config.toml
num_hidden_layers = 12
hidden_size = 384
num_attention_heads = 6
num_key_value_heads = 6
head_dim = 64
intermediate_size = 1024
vocab_size = 8192
hidden_act = "swiglu"
norm = "rmsnorm"
norm_place = "pre"
norm_eps = 1e-06
positions = "rope"
rope_theta = 10000.0
rope_fraction = 0.25
qk_norm = false
attn_scale = 0.125
bias = "none"
tie_word_embeddings = true
parallel_block = false
init = "orth"
init_std_qkv = 0.0254
init_std_o = 0.0
init_std_up = 0.0254
init_std_down = 0.0
optimizer = "adam_atan2"
learning_rate = 0.00074
beta1 = 0.9
beta2 = 0.98
weight_decay = 0.27
lr_head = 0.00343
max_grad_norm = 1.0
warmup_steps = 275
schedule = "wsd"
decay_fraction = 0.945
decay_shape = "linear"
final_lr_fraction = 0.0
batch_tokens = [32768, 65536, 98304]
max_seq_len = 256
doc_mask = false
train_tokens = 448700000
max_steps = 7359
dataset = "wikipedia_en"
MLP neurons of a small language model. Each row is named by its layer, matrix (gate and up: input weights) and neuron, and shows model dimensions 0-127. Each number is 128 + 24 x the weight over its row's rms, rounded and kept within 0 to 255. Numbers have three digits each. A neuron's up and down rows have the sign that makes its largest values positive.
A block is one neuron, or neurons of one layer that tend to fire together. Before each block is what it responds to, as a language model described it from the Wikipedia text at the highest values.

Responds to: Proper-name completion pieces
L4.gate122:097125135147137113114134150139111133132125137142109091133156129154126142113122127122130136126111119104097117143128120118157110130125102123116128157123160135096096140150132135095136135141145119140155138125151144118126100113164107148110169139172146136085135142099102095138128148141131137144099138108084114115114127134146083110134110151114171147144145131156157165079129096127145161098125
L4.up122:126120140135166128136149086154135164162101134156187148091143127110120140165129158144099148093120111170124107126135117135125111147118102110137120151135162117140098073096161109153118087140125122112148092163164170101065100093155144167109115144122132156142116178098113105158113121132111142142109117121100158134153159087145133164119107124130079153098079107107126128154125157133158145105138
L4.gate364:116129092090144130116102171146085177131130121133163103079095150137126161123113153120136139092141153163138119107131143089115048150145092169137133145148109112117121142135129139091108137108130090180167155120123124139133153130111127108118148108085139183156162139102097134095136090166140090122151119090159123094125146141137106102179095135136078098076120131158107148105066087125163117159150
L4.up364:115153102152137186110144101144093141124140106120146097100115126125116117102151151077114145112136142109164143171088113125124090124145113140107111169137137091125138136135139103115145084111119150173150136105149114140134157143158171136168123093100103136140130154072114085107137125135112081136152136104091100078133106109149132127111139155093088092115120120143132147123065119133121091125135
L4.gate415:143105134118123182104089157117109123103109118089119122111146144101147112134160116130105148093170121141121076173157099120157100133110131093144096135122134115153152108119118139153143137146097095157130125164161093143100149120135149115112208142129117096162156154142123125125127109080094124126097167123110108134180173123150124110114144125143167154121106083121161140107104105125110128123179
L4.up415:127158147160111129088211124177104098119116103167121087125130125130123123153119185112119147145134141128129138097150147156152156149134124115147109117096138142134138131160130091111120090140104169158165173125136141162112169121131141151117136129107085176105145147132093165108159093183107158089105066145102116129101151143108081095102086137107106170121153169112145108169118108134163105089127
L4.gate748:150155126109166134111108100151105120131131183136092116128143190118102146187122150126109109159117127124130088130123140160123120141120106164178127136130112150132152162123191149127174127094175117130145159051157152137126146114130162105135132123124152150115124142094158132112129163177177109110157116167152143111151102151117099145125136158103119124110164186152127136132139099130146143114186
L4.up748:157119172102158127137164122138124168106189127131149130105118137127136149136169125116106136147136079137141105090139097153112108120140138130143146143145083117092119120153098102124101128115133099095129117137105129118139126137131099160143111110133152116158102124139111133107127142181132153105128125131116071126172098147129114132122141159133104145114126141100148143105109169111089154103135
L4.gate900:130181138141105143139142117125140133132123112125113119123143099142118121109121152112136146096129100111131139077121111136092083130158123161137126149133064094122090150104138155120135122094130149121134124087157134103124134118127101164166120133107106125152086117130174150107150118150152095087181110136115146124107117180124072149126150193131102129121100146144169159106061130137108114122156
L4.up900:112144163154143159096139161095106147151129097153135105096127092173086106135108137105158149105135160126152106166169104129126145127162111158119101126127120110142116086110146109135118086152077155101144111123141147122105154125147139145114107137150098161112119156119131156107123136070109150128107140149130145117163137134123174139127120111148117157149125136125122105139092097145120103165124
L4.gate970:133137156152131138109102126115148104130099131123112178140131130139111099136123143143130131147122196086136136129110122091119070119126122153116145128126154149151123137142143133130166132137116151125102092078166192080118142136145122124121142136164129131148089131089136124062128158129120120093126145131140145134123102127108088149119082155139172130072136109172114141095134114155162143105101
L4.up970:122138093144122145098117087128110168128167124095121137127146116109091127150106107163167107124143113104099111121099105107124119055165105156147111153117094151114075122144133129057121168114129171141144142156143158113104124173123132171083101136128169103115101098127157137057127132138140126160111121112140140138154107141124125159124125137147078159102134088118147122132125098132146120121150
L4.gate973:136162138102104144133117116122134146120128153120080138135065135148149116126172151134113091110161116155126075148124124111132111182116101116187114122151124053155118156100101119114161105168088153102109160131175156100099128123161122132135102129145131115143114127137099107118127145119108117130132159167146099132120125161130122147142106154104133120137139123149150155138116108119154131118152
L4.up973:119127132136112102125166134142167080150060124100140149127143121171128105133121152149093163119117093127097145125187119127125113102146122164112104176117134124142137116128093114121148130119144142202145127140131145114118103124114130131115132147122086130168091132090099137168145124137136119120130153106156097126131090154121121147096108140102118151122173133177150156183144147083121118127089
L4.gate1018:149166120096151162128100125144144147099153124135095138096107114169139156133124132101103128147140174115141122108146150130121118124098111135123102160132117100145106140124094117127134104108102152198128170143141103126097134137108123160159146079068149133145120068069123112077106129163166083139139103193159146123128134136184097128113104185131109139126126152109185150135100127113115110144124
L4.up1018:105121120112161105137116154166134113165083131121123136071133156102130104120102179084142123146116112133101123114143150142125117163182122161157083097121116163149141136120144101105126120113094136152090161097166118142121140162160173107189163101105126181112129155128114137082113094152134139122114105107112101127131111118116115145187128099092127119088157150157098155198117097117150119101162

Responds to: Inner pieces of names
L4.gate126:089163100095134136147093149163100098129136089120130150132106155166092108151122115133121143154098136090184165143119152139131097140160119191134153149089129128141091108153182105154116096111090115138149155142145119099144136161117146109126154122115161133168121128086120149130103125144121130143125138145128163096167102162144085168124070141102132142126121114135140151125138161097123135122161
L4.up126:171107125116140103138118146161127165121094188100171194114122113129136134132146148075151147131102129119099131152133139110069164164123101088120077128144155111141139122060131101111128103135135105130111101158178160089114136123106100131134125121118159129172149128101137087133145143135109123093075118104125090130139155159123112065115166099122138108130128088147104091131169092198124110144119
L4.gate323:111099132111165140116097114140124119156054144089109106132163098152119113147161125109143142130101174102118141108118161098090142119144097169137108110120138093173160127126142111082114071138104128118123120138149098066088158139123111131182178137112156164143089148089117096103139146116132132124151103148120109099153123153154117133144086183120143144093139158124102163134122128128091092119094
L4.up323:111150091115147161146161146090120117112111135145159166130109136154140120118094142163166166098085101085117144109109125140141081116136126157130141103125148074118099127100111109137138151143149142098108140121149098065118151143156148126130138158123139120098114141127102091144132136129141102130119121151152096116146128111138145158117106137161126096129162126100152148116149131135101095146165
L4.gate394:105120123110163134103132120113119104118137120112123139115076143131072121136076134158121190109157103107163166129079125102100154182234103192156118130113177172147125135111139092140130088134134145138106083141150163109158146119152127087118192110165111151130073137095068144096132127135151104078150095125156151150129130133131143154115123127197127127134149136147107147163102168153129139145143
L4.up394:129127098114142117125148176166133104121114099128093148149110123113106137165103107158095141171112120139180141133132090165094140172115108154152095137146163142117106163074106104145047120148105091129092099152155162148149146167144115113202111148116151128134138171118142105134147161115160162102124085172145103134124165151154121164089168120097117143152126102097099159099131143080125152152151
L4.gate484:135140182105156115135127125134167143176101148131146092139142139126137138126111123105142113124142123134153085120122083150089153146153103142124167112102087104137143123105149099172090138132101132160147123130130147106106175109140143144127148163140139166147111102117149093117162148152133131081131131139124165133178167127091113145130141151141093130111114114108137103099144153101097134086123
L4.up484:144124169121097144167121079132141153132115118088149129098138203139117102157108132154125142161110139110137152094092135137114098138198114144103147096152129147119083090123115136130119101093135177097143128115087147128145127063151136127102149098130153131132151125098177130084138152163158096141058154171156117147144097125150133116112130144149150123104132134148134118123101118111127116171150
L4.gate781:105152111090136127147150112084080126107101149105141130173156107140102170134116122101138139085151126098155141104134115154119109148119105168172089108140114110156101109132193117125122137145127111101070082115154117136141125155122077075113104145121112130147149117110109130083131165103125113121138120141133088143107144119144123111156101128131119095078148120113129141087120142162109094091157
L4.up781:140142129143087146154123151110111153156153098142152124107096116103151089145125104131165116117112158188119087133161129124142124115126176123150100105115120097100105123150159116123095116147131093086130132087118070133100133133098136121167168091118124143091112121092131131147136153126114175137142093110080153106159153145098152120103087150135182102097075088122153130120187142163135145161123
L4.gate821:122169138139163158105129127154124134116130151140116104152096094157120137105079119094109157126110102093143161154143132159131111103145109125118141128111138145099086073149163138149088090130126106156128146168122139100117129133151136112130147142129142132113131122157156092108173129156142151103105113160171141159113126174116096148144146098125094147124115135127106094157116127150103124096134
L4.up821:121098122102119125128115091155127170125121087133152140084132195187111134132168130106140101114120165113117097119127143097125090146131108129144140161133127125135152137116121109113116083133080140121083139101150088133114083100137148165098121152160134147137126105122164115118142104166126161115146149156145126097159100124087104109109134156132153152140193148089152122131135144130121085106147
L4.gate887:104099120128128132113122128153124088159144119110093100091120127107141120165093175093126156142126139092109153132103144155093098148124137120135113076185122123122076143151142114122105097144109111151141155161119158108180105092165119124122150126148138126172091129115152127131168151119140110114130137108092145137140119171147145153102134166138126155130148132133160142133107155118135117113126
L4.up887:146125124132166142096117132160146101131097073148113157104161126123125111140174119113096094157137174165134114098116136140131123126189134111114091139157141142136112124145144101134133139116115091107143073137164140135088176151143152159158101170159129121145125154136150112133190124106100107107109156123128086150105132194086140158112106167138127165108138152138120151155149127107109137154136
L4.gate996:115131104150149111103105147133122106126122133112122138097103137174156084132101117124106095140144168141116124109166156128100126127122139154139132112145111127167065164144098130106131135138127154125124143075130166096130142131105136114137144154067131142162110156133137160113154145063128155123115082148129136100116108165125121094102092137125125161096105110103138188140163096104154140100169
L4.up996:141148081129109106103137169148128183146121069086147139118122147098118110150087187109153149110154112140142101111091117167113128128143173162127148129161146110142127136164136147168197124137108135087091108167115172112134093140124091139148139115137124119135116109098175150104153126161148152135126071109108112170119124169121141181119121114161128145103145139106101112102141093177117143101131

Responds to: Mid-word subword fragments
L7.gate3:116120105170134138097116150118101132120138134121117123099145096118138134124110158114133149126146166124177112186131164115076115112136112091191144146095104154127120122099144125121114130110131136145112134118138142104167091129130120166121153076106100082136153102091154134128175130151119123097121136134155138136145171144117104151121114096129120074151056110078137173134083134110145132154130
L7.up3:185149135136121171089137150151129121128158118124056070128099133117112153101155125113170132145118219136170108129128208131091102138107076123154122157114086157143129097120120124132116148113117120120161109121144171156137141114126098125117132094127141168090131096139091166087130122100116122067147118125166150151150162082114140131135107123123082138152118127093101101124143135106093127140167
L7.gate324:064128123111157139119123114150125093100103122124132123133114142140158103124136096159125157129142161125136146125098124118074079142136099116148130077125143090160115135096153111139143107109106124177131112164118117141151108139097117077144153162131146116127118107096165106127128124121117114123121115095139101140131132131135129138116126112127142154143143126133173143146154128144154129058147
L7.up324:142130108138129143169096152145125129190067110074122123097108128120131140144135103146147137116110119096133115184172116161107157127136146128135114139097141153104179148162124117145160094136119145139114182132106088121139156147093107100146153117160106146135168119113108126108138135158133096115140112112088138155131118128112140120136139125130164101128129142101114122120137137129134125160135

Responds to: Mid-name subword fragments
L7.gate802:110129096117122128130178192153108098118105151080088160140110113151112116146140108146136150140064103132072159151113139162110087118137120169156112090099162172160122145136147111143197110141126122131149159120115165125137103115138165113110131127129098109139129109133127140091126140161174112121111141151145156093113134123104121134131097124131139121097142142111150127098133136138127140150129
L7.up802:146123109154153103114142122101131153119136152106141151135152058096117154146119141115125136125150137148088104151118105105102106112194127103120118142123182135124092152140123134093124108110074141100148161131150128120106140142143110106158142119125152072126139185163158110108119083110180143108133098091131139142123126153123117153128136127124102118130116155104135098124133154086128143122142
L7.gate866:119110132118127125144150132118144164066136159141081115131137090164113155112096091073113123121110115092128122160130132131127107094107138143104142151118119137158127121101169107121148137131150101146102149132151095117129152157144077118104135130116113106174119142138154125082127143171118105125126132151116146088109088122138108139144104117116128132151093120152157122129157121136114125137148
L7.up866:158154107111124147120151115086089131142083156130073128121127087125112120117108157177131125147106165088155117121124174135160103114129158133158119134082154175103158150149163153149153104141090136096135135119096126141145102165128121091135166102170134097112130118119191130136141068140127110129133123148094116158145125102078139140123142128129097079132124122111102114097126117135138155140158

Responds to: Mid-word syllable pieces
L6.gate845:101145107143063173129140157146147113095140113136110135131146113137172126134158117151146103120132169091123108170137099104099128130155122135127111132163153132140097136107134120114148077127069136137108097111160110118106117133108091123114142059159072130128118107114102073108129150148119141136151097121060182139153148120137085117149135126118159154100169148099142129148155153145136137113188
L6.up845:136078189142133118117146134110134125154168142153121123144105129111131115144090156106156140131149095182126119140154104097119142156142156166102110157126171121154116152085165120145098095138143131111122083133134099117118151142146144102155101169158141146162154088136145086088139173087143127134112116168099161103165132153148115092133109133110153135124091158110094117181118152103151137139116
L6.gate925:144119101136181125115147167131103114148142165105145118128166140124142133150097175111115192129143140148141141132109131116128134109112125172173121115139163104126118166171113131115118147118139129120141107163134132118129134130093101125134128134133113107151107103132122116101107114167105130130098142170158123124111161149139119149125085157141136140126040142092137120115101105117128154117161
L6.up925:114149110071109113160123150146165129169136150159122104135141130156115140100101167143142134117123146154167175108160150143103114146133145136123110116133118106129127133132132129098109140127094102131152097129104123123111156154083124129123111122111126123134127082103115094118086123179128108096128140105129122161102114160165098147129140166121085140132133115092111117138142131104149155133167
L6.gate986:129127102099147115122115135139088178150148092115147123111126093152149132185143137106115154083107125101159106128124107132145107118141151140111116125172127138097157163113121192078108087148099144106131093158128112131083124124169153098108136145118102157111110141162129103132146144110150102139130143106135137095133128133105133100145113165107114059131112142121149171109149138097124135118167
L6.up986:138139135126141147123117123091150074108098157113081154128118124124141132151151116127103181161110107100118132168156122179127106125118142120119151150148135159099166123133150106153105133148135144174149119120191136148117101133170124117125119101173138164134059124094107114121117130148114131111140126130120124122172108111123112115116133110103083096138155111150142154168148112116162150116138
L6.gate1005:140126145116133086107118105133123138127151140133108134112085109137089151143111139157155181146130134143148125133147103098135123109133134063175165140113107164143140119137137141116166096146099119098143143127128141122120135131074103114140130123104101112104145139134094135130130138154107083117107114094077121139148077142087139137131097167131123145166085142128149110150140161138170128122118
L6.up1005:098127117097176127105132105123138129132134103152115096136134171126146119127086139144105137122113156122156087127161093141117106133164116135160112169155138130092126130105143119114160154101087112113150119125180121167159105124133104092102127143112157143120128142082141158115115129080088103118139118079155145116139180134091154111136112162148117120115123158132118114132162120130166150134138

Responds to: Place-name word endings
L7.gate658:108114108091133135096147116123108167136140098103145104080104124143117117082071142119149137084134200138151111122139132107118102146156123115127136123131131109163143126107160151104124101140093154197145147130136113138152135148105128107099128087106146142142145116128120079078135157144136146103153108105136102085111107148100126120123116083122104132138119142124160140108091141143140095092182
L7.up658:106120179126111130100132104148126118127103094111140098140131119152082115100129135129163101099129171121120124125123109106111082116135091136113114113128138124125125065121109100118128101138104154097145185072143126113150107101143146087145113114136097158113073095138162115095109153130159151136133197102116101122135165126084127148091139072125118165180147113135136117126093151162113117126128
L7.gate786:100139092098135116115095140107107112119112105099141118113146167123119124104108121095174125093127135088122131110135100073098109118132113143144101138127142123119174133075182166091133131119110119140123150112154095095186152113092131102126168117170131111152120146136125094103142125151129122125136164090119116099144129104084152110122124119096129150161113165165136127119124123177137091101130
L7.up786:126105128131117133144152123112102193162117125144167115138149128137111139100127120122155179155122112141142117151121111115101133102169082096105133131163112104140170068149140083112132158115109160154141116087172131159136151108123105113117143090134121167149107110091065089102151157145165103128164113103167121099144154106092131122141077118117141140110136084094101145120083177139123070087084

Responds to: Mid-word name syllables
L4.gate49:056110144125171123104112132110185134089133144114106141090095097143124083167113127150129159101081148110122106143138150104116107166130206165152106109125140117139163153111141098121158136115112135110127128124152178109143125139123115150103161153160102120147138115129128076104172139104103143130116113170149122118171155130093102147131111130086105137114126131138108184144178131138126136159127
L4.up49:169123165104162175119150082103120155125128111130110148120111135150153126135120111128113115135079138133153127164130139170124141149115147076140116120139149118091160156174106121102112126106129133081129099105137117102101127146100096124137091082127103106112110105092091099111141155139099107099112119134111163170148125138164130125133149137146125128137132148166148094149137106151127152111135
L4.gate83:159176127135161114134141129124138124134106144144117117119166120156108119138097165120115063134120145098139136144134111120147114157156152160142093123145134104173125134159135124102141101127131160113121124132136134116156119164143108114151121074118120130100150148133123132093157060143077136111107128134123091140119111141137089114132130129091083136152112145154120139106108131131147111088142
L4.up83:133137089115162145194143095144137123128163149206132102140103131093113158117116097159074101122144117124155110116143115095133137115171129142148127161114126096097117105130141102143134122086160105113080096142118117144108093122118089136119161110161112127114137122105146104102157096117149117139172119072118155115177105132128091145171118120165116133154120111166118151201116161149114163134084
L4.gate151:115101141127134094126107160116146112067113168096116136133092114168082110163123111139139146118112113096129109136113143073117117138134170164106163106114131114181122087141104151155173093137149141108118115112144147140158111140144123141125117111095130129130168133089141103086114121106104119129146145147139125116153131121131137152129099082138136126137169166111142154153149130155132166112120
L4.up151:152093155115148150069129121144143152077093105106080160098107123169130165115150154148130118115137143103110097152147116089112139116151162119162150124123147112151139153127139145122107095148103116118186171128148128180147107186106066104154107111100108091107146145117161130071093122125113106116122119106124157093126121160153139123098120102148136118144139123150134145178155154149128181117100
L4.gate156:105119136158103132164183123169160128131160133130134154124115102118096124114117143117114113106133102138150078160134121116111152138113131109102106124132173131107136108156158132125139102144182094145091129127153138156104103133098144125131187154168130138086125114097118110109108116118145132102128118092127130155164139128156127136161125148088117131099088141108090134163156118114119143139092
L4.up156:125148135161117105154115132163144131113122139139087099090103086132099155146142168116108077137126151131142128108115124163116114159117113132124127161141145141131111079107124110151152105158138150147158136107152098118093088153137169092137151104090113132150121134103124136119155149136103126081107095126074152128132155147157117131151138142139119138141143168137113148129118123192148174138138
L4.gate283:124126144140157145140139146121126130059133157163096116126102079167126160161101097166142123159157159115160136155108082116102105129132148119127125135182090132134130131115145173103142150111156114148099155111140165132111124158159119074176151106143131070155129152158139106090158180144127092136124104133112143146155108141109130110171135156166124097123141124136128097188148105110142148128144
L4.up283:165110112185162116121099163116120177115122098152124129111104122089093145138139117139186106179152144183114123107107128129135151139122138155150126133132136127104100094133124147085104141111150118097136150192128095118134129115132157102157125095187113115085125158102135145133199147122136107138144153100100105085118148056123137091093149107159160110126119148132151142123124136134136136159136
L4.gate298:105154166104160134147160150127096147105149148118114107151129125106061110160124145140125147165142126118165111159121132133119122112100138164145169130144102114115164110152131159124125125126176110145132136138109142132179156142118120107156165139155122120112125196114122132093131100108166096175119102131144122139138108143103092151151158132132119157151138114081139121090124138095128113160141
L4.up298:102096109101097106136128104122104147122097110139154148130155125136120130100132143109149093113155148122113145097140121093145148128130120112077124165145163146153155135120133113173180144132143132151158137130127194125123089138153169128153133056182142156154140154094134117093175113096153096150088123100151143128132169119101121129126133140132120120135170108102127153196159095143132143139104
L4.gate830:118161139112138124063123110172147165120108125136113164150089089166110141129114115165123149146123123140155112149121146147092077130115146166142128123135121125134120063123153108145125129140068151124130156159144154079135100130129109141108146153152115151155111104109130117084165127148159139107140122099113092133138096162112113113109128140119103086138173134108150102114089127163111120111132
L4.up830:128134082129149135154148155147143153148147128114137168120107136108123125176172169121119121103154117156102108174109133135145115091132121108171097116113186144090130177102129111109133134123090138080123175183140119151121161134126151081128131163095140102100122093163100102122141143105093107135126116110106134137115123155114118158111139148137170151128127127136132115130120123090116170081107
L4.gate884:130117129090135128155143123140134153098134144081095164085123111141090141176139130131119137116136126094156111153147149122094074134139137154129133120156139118121125129085141143127161146148130109113116155085100140119102117147141078112114153117163102121157114128093133091101131115135132142081145130183124125127127124162124080155145106113164097135150145169150124129137148138080104165113134
L4.up884:128126108094202164125132115154100131150187121103121123139141154133100129125135108168155173134121133107128137133128123117145140074144149196140135152128125134168117114158133169122134103136066090113118156137105126129150131173118094088178144160141102150109107152103184124094180157130126129112133101126120133086103107130077106144124136151166115139117188137114098159109172174113105112125119

Responds to: Place-name tokens
L6.gate244:129131073091109156123110120149137100102124097132104091117128138067163087128123176126133128104112148121150116148160120102136176108109069119131145133119101149115142154132150126081110118095146108158153135091100108131138142133132150086118120113145144135125122155122118125145089109133133152149135094089108151084137131076149111130142150184142122117113107108146174121142072139153131163143106
L6.up244:084099124104148160109154103114084130138170120136143102097162131141130083100088154149160146090120132148157088152092153099053129140149116112108164131158113136145104148145155155121127082110126128148137129091136110129137121081145137125119163143129117171119142178109145144138107099149063142126144125128111125128092147107145163122128156137138130109106117135123092167113087090120134102124135
L6.gate360:149099109129104098130164153109110161103121096141098114163150173125120104128122138104143121104086176120165113145101168136143132148086118120104097146097135102150130122161123165138098127119154152128144107133116103098164156158171096128146131160131163114166133128096132122127171120126138140160137105107101148102089122120160128150128139128142111141135127091158162085136147170133127154139116
L6.up360:126173130096120095172131091141117136127096093136140091120127166129118136120118146103118138150095108157133128088152160091100112149152076108129086102082074146150155086142122113164089111132169097119138136103132118090105128174199132135173120098107178116117126104129143128136122131135076153189151099085135098094109103164123137134115101089139084139118093138127111140114118070117113142189121
L6.gate795:122147134116131112149146137097117164130169129186158099074131132119139087107111127089121165142123157123141079129150126086144105091119119155141091135121138101129167141140137160105103125171136122139097155113151117115156141118158133127135126102103133135165116103095090118101100085149132085123187160118132140124150133131148132128148140132114096147131112130132130176141108156090167111123101
L6.up795:129094147158124126097111136130106156140159138109112068068134135122136121131114155110150134083158119136185112119127133137139111160091112118138129148082134112166141184144121103092142046110078122128118157136149136125120100174107133120155147138145059086105150106129130119141116151144119088106117121092109095135126115143099141135130123131107143135122141160188089157119135103123157118112123
L6.gate919:142135158131118112117107120099108141114139144121142146115136156099115075100147127131139141095126088151114123186122145090111132129145122097122127113113118145107149129136133091126128144132113125180128152115136118088135109107142132076142132115109096131175123131070146082132144148122102159107149125098097075138108160102114118137158143151137118153124090133158129114095090162179127147139137
L6.up919:123138135141100120127116089116092087129133092109138131136156134107144150103114145173147151093098149173097088169137132098086068140148141110134145108132155151090152102153183078125125137157118097128113145095157157123128145083151128087121129091117112089137126177055129078122117126083121106123125128106114115138111136063103127109124142167141126132120127103175135113101127152164149142111120

Responds to: Mid-word name fragments
L6.gate219:122108129142172122153102152139110136104124138109131147078136091106146130116113153131108126087083145116138100146133112115132153153147108143139149124109158110085134134111133158099128076124165113133148118115122183138083071171128146126103110091167150098157117128108119108125153110140102104140135121150115109118122155126111128138115131110124128141136172171123137127167119164161139108156140
L6.up219:096091134163172150133111113139121108115128086114122119180100123130150129118123100150128173134114160095155109133153113092107092162159132145115136149100132118105139128108114115136126149117131127125114082121130139155130107141157107113168110100151133181120109095094134143094128182189087113040157194132120103100141188163077131151142097121130173129161089143098087166170105132117119149118073
L6.gate277:145171140099160117107120129125121101085136111125148100117125106164098124109091118118157129111121142133163132161103132126159147145152113099144136137126191111107102096113124122125139116149145140149113096156124129147141130137138088140119124144138098137103128157102135107150127130155123151131105134141161138081143174127086118136114133114134127169145109116120159144118138105150151150108136
L6.up277:152122151049134137164139135149123206100135114132138139147161159141111104112134121155141148140111123098166141136124152102152134125152146155140102156134117159118127129139123097109139123147126109152112076132105110097104143120142070132113139140140148117137105131161179106110099126151100141128143134133173156106121112130099126086128141147167144118136115098174142106132104136135127109102096
L6.gate918:104086131088163162125175137108140082108134158109139102144114119149107102139144142112117167142124125104148127128125139129113181133134149131140133092124124161144130116112145152119114101110120154136167105137129150117128109182105101095106076140113091084111148089111150093099131125104124103117144139112154134095104135154090121186124140083122133120163148126123153089159128109162106127132096
L6.up918:151147138100107130135092133158205124120149119136109145189092111150142130108171170162080148122125118143155133119116111111139100136119087115124096120091107156091105150144149120185077111144156133138139152152133172139127109151133143135133102139113140093172128124108125119144115115113121106066123125130134134112143144116109114138107169117101115125104143106135114150157140122129129144100124
L6.gate946:148171141076133167154142142133107140135155159152122110096121131127110123113109176087062124120123147145154138120151139122142137149153169108168129153103137135119100145121094128096098158106141117172146119165115153101140079144126107132104148175146089109115126138110114131100090176160090119129139155085143110128131139168106108137096141149130146153117144144139143119136135124135133129163117
L6.up946:111134099113167138146134094138122124142129147137083136126118091108156112103143139113115128086100162144158121160088122118133122157119141129124156107149140089126143145136113186078142099142127108135117100160092132145162133111144142114082116074117135135126128114112130092138118142132102043097102096149172133091161136204131131117127161148163107157138127128161156142163126094112144104124137